Weights of a small GPT-style language model, trained from scratch on English Wikipedia.
Architecture: RMSNorm before each block, untied embeddings, normalized queries and keys.
MLP neurons of a small language model. Each row is named by its layer, matrix (gate and up: input weights) and neuron, and shows model dimensions 160-255. Each number is 500 + 50 x the weight over its row's rms, rounded and kept within 0 to 999. Numbers have three digits each. A neuron's up and down rows have the sign that makes its largest values positive.
After each neuron's rows, "fires after" lists the tokens most often just before its 100 highest values on Wikipedia text that the model never trained on.

L3.gate192:450414544504485546470430466489481605510488592520468476559455521536488415555515468515501500412464506527552638452487465449502585455513370448516462512456487494464535461496531502462514469487554500446450486531453511447516554554440463531516485536502436506516553547451556426463560501521488545483
L3.up192:539480537493425522577485373455473495441540534530510526445486458522512444490463450625521441506463503415418584430486434481411506592463452388543592406569505566489504546565532504502505538585552488462478519473505525542465534516539468555462513530451529520484478492432526467478560510553463559571
fires after: " in", " In", " a", " H", " A"

L3.gate1368:448475442446446496506539494486530429474487518463503515520572489465516490546539509481524518394497504478394503562481467442481531555466492478404503507499517425531638617463456564542457502494552483507545549534472519505504496509445528510457546542493461535557615517391436520510563480522534509462
L3.up1368:423415507529452434475422636482436469482508541585411567560548476422444504519640493497479460469434500447448556430469459477498534439430500368432480405514448470516489548430460521527486419423472441425543506506486463536444479552547458496484510528472480489554612514523521447431474533412482384561
fires after: " football", " m", " M", "c", " ex", "ib"

L3.gate1382:633466476603478387523485449530496544457506544559493610514477468480437500452545606601519522537476501548399543537471537460529565531519536470550510359503457542532498499433462469532501533482521468420462493442582433506574439528489539425497536395526509498516495453444485501529572396521499482483
L3.up1382:580452649477441428576542470594618609456425441475525527484507455513464513520489586489496516458539475553460538437550464442523493417479455503491513575508515564664441534529469512423468480487574467501521520443533548559489492446488430511514489457469568548414515555484480550517483486501442428526
fires after: " comp", " con", " D", "el", " d", " Ad"

L3.gate1214:547483477511428526394505531630432465495408433550480443531473483457482520498452516521570511522514502483462500470426491428488506459528546480444475521603654513493425511447524510484389609591439436605559451545510525540507545414508435558492530550500512454558399480540475445521394428498487427491
L3.up1214:471598467517575452487498455568484495451444501507520534391557504407569470526468482486472469474637529530532481498403511542618446464502524495475426519531490387503473539567503480457496579452456512663538491444463474443432535596442470391543495463448529558466492526508528419444534463485590509512
fires after: " e", " f", "od", " E", "n", "r"

L3.gate435:507592564523533495605517511536522510461533406513557621542530582561565537494523421423658426531545503547505447488488503596621619485525473505479550427532528456496476338375498491466527533402476542453570450494476579430619507433444532518470585553515461483524534532493598451444452459527446531506
L3.up435:571543485500394486564470507354566500546546494471390517472467411507572522475520481549457491502580522513497477498519567491458537436543431532533494547530499508504503509471647454612498515448568498551476518470511463604403443428487571514505536499451475550479491531446543605437495497537507585535
fires after: " w", " ac", " d", "per", " con"

L3.gate610:493469476523512524513483559522488522535515427459462602475551475438492521418526547452514546503481598481541502484428368464548523501503504531406433513455544469552452594487595557523567437442503440428393564557460453500489505514560540557604482454461512518504511479556519570454511492519390476481
L3.up610:491394523491472495639562551614471450540549522458531496458572474492491469553457544468552524592454541456482552559528565534563453476468547501515438407531490581462484481503588432499527532522507449512413561458580412454552551494421489549555495397562555525464527389557595529468463443455430500473
fires after: " tr", " d", " act", " ind", "ript"

L3.gate1525:564480509581552453566477494562474499481542387457606547548599479497457535528505521521403590474534437515393498446417489504550447473670584501504604386571548460505513536549483444597491436459521544526526493555564420517512431488424590540406477473512515526521441517437458514457452442429515464528
L3.up1525:500519496548442491521568567548567568539417413500524485546589388528524458451590472450534472458543568447530477474458468475469555578526520491579519441526473472524546460467463493518480480475590395453546473502429484538540447506469501513543506538516424439497523476507594572513396614406502464450
fires after: " d", " D", "er", "iss", " reg", " Gen"

L3.gate1178:521468446455518459471529513607514427406418461444399502443494474481439519568653481526489470473503531490450495484497498549555497564481559493479494560534535457553513517575383494447563456509432551543548543401487466474489552525431504489504610448545522522509564506454520431557497582397565553456
L3.up1178:496549417455488460493582502558522474426599549578523483477513502478426528480486402583498496477581437537506509407477516446490478511503583424462433483589520456479390482441527564449503521510424552517431458556535546507484539540484613515530424582461365511435547445488494515466528470447483469529
fires after: " f", " s", "augh", " football", " m", "b"

L3.gate804:632426586448500464550465518444499625539521574377549503520466487471465562484536494457539500506434459551490610455629469479552500518465458416501446567421417502557454448572584525489435519423510458569534446446550548460550449538494559562503578489431541512515587503551560577552509446491514409463
L3.up804:521451472536478554528463521391471493427500505501436380509536515386484509515572443501532502481499478510492488516497520435503371487637502482444491470505508459393451533495535546568478533441438509544467538543480471517504485535483504482501457545527436460646575463515541519538543462611626543532
fires after: " organ", " Bra", "stit", " art", "w", " A"

L3.gate940:512465573569486473473459462468461433448468457543482541543570552540470481452517458443477519554506533521466462516496537620510507519472476520538590521529443502401524375510543512539415541521486444441437410489515522513447565468472448484601474422470478491463565537463584492463565476486494493534
L3.up940:506556390544509450510479538529423415527443467478466472619605430472468479519558536505549470504467477501436604522421534512518446524493557494470501484553566492534431468500533484446490516495551491418551522454549504574441453530585516484502448444379585460477499485425447574475524472467446541509
fires after: " al", "y", " w", " d", "d"

L3.gate258:476528426464490556568406466509438489450572600518469517419535535461587529587451473474497547510420459463623459550554543493486499510506452450525520498444487370550502497395512521505436385508599491507564481551461422608402518461538475492462545533490451510510495538470501516459408445456512499489
L3.up258:500466470420444469509426479403475472475604489439493555482581500561605539608535500485485419543474459505560607536526541500470499454479499430488537504555500435515455466491414454567457528468545483513479507521595412511414502523477606541476466547491536523556423436492473488479484527564488531517
fires after: " in", " In", " con", "p", " sub"

L3.gate1255:543511547435472502416519433429584468556529530499468555489532541525509576463535507526528500520481422468421443411438501540587570521486519558455466497556437466445524498489526464511637449468559581455516511590473503453434490590515496509494492547549452450525517575448623472484450517543454494440
L3.up1255:514476382521427551452407460342511467398468551508449521505518549523405490486492468571510468572485450481462507508557541473590451480548607525500519419523493441497538557442531579554512512413523533475493444518484547451451480569506609545561571487448544502356520438456522564473475499494507519425
fires after: " M", " S", " s", " Ad", " m", "."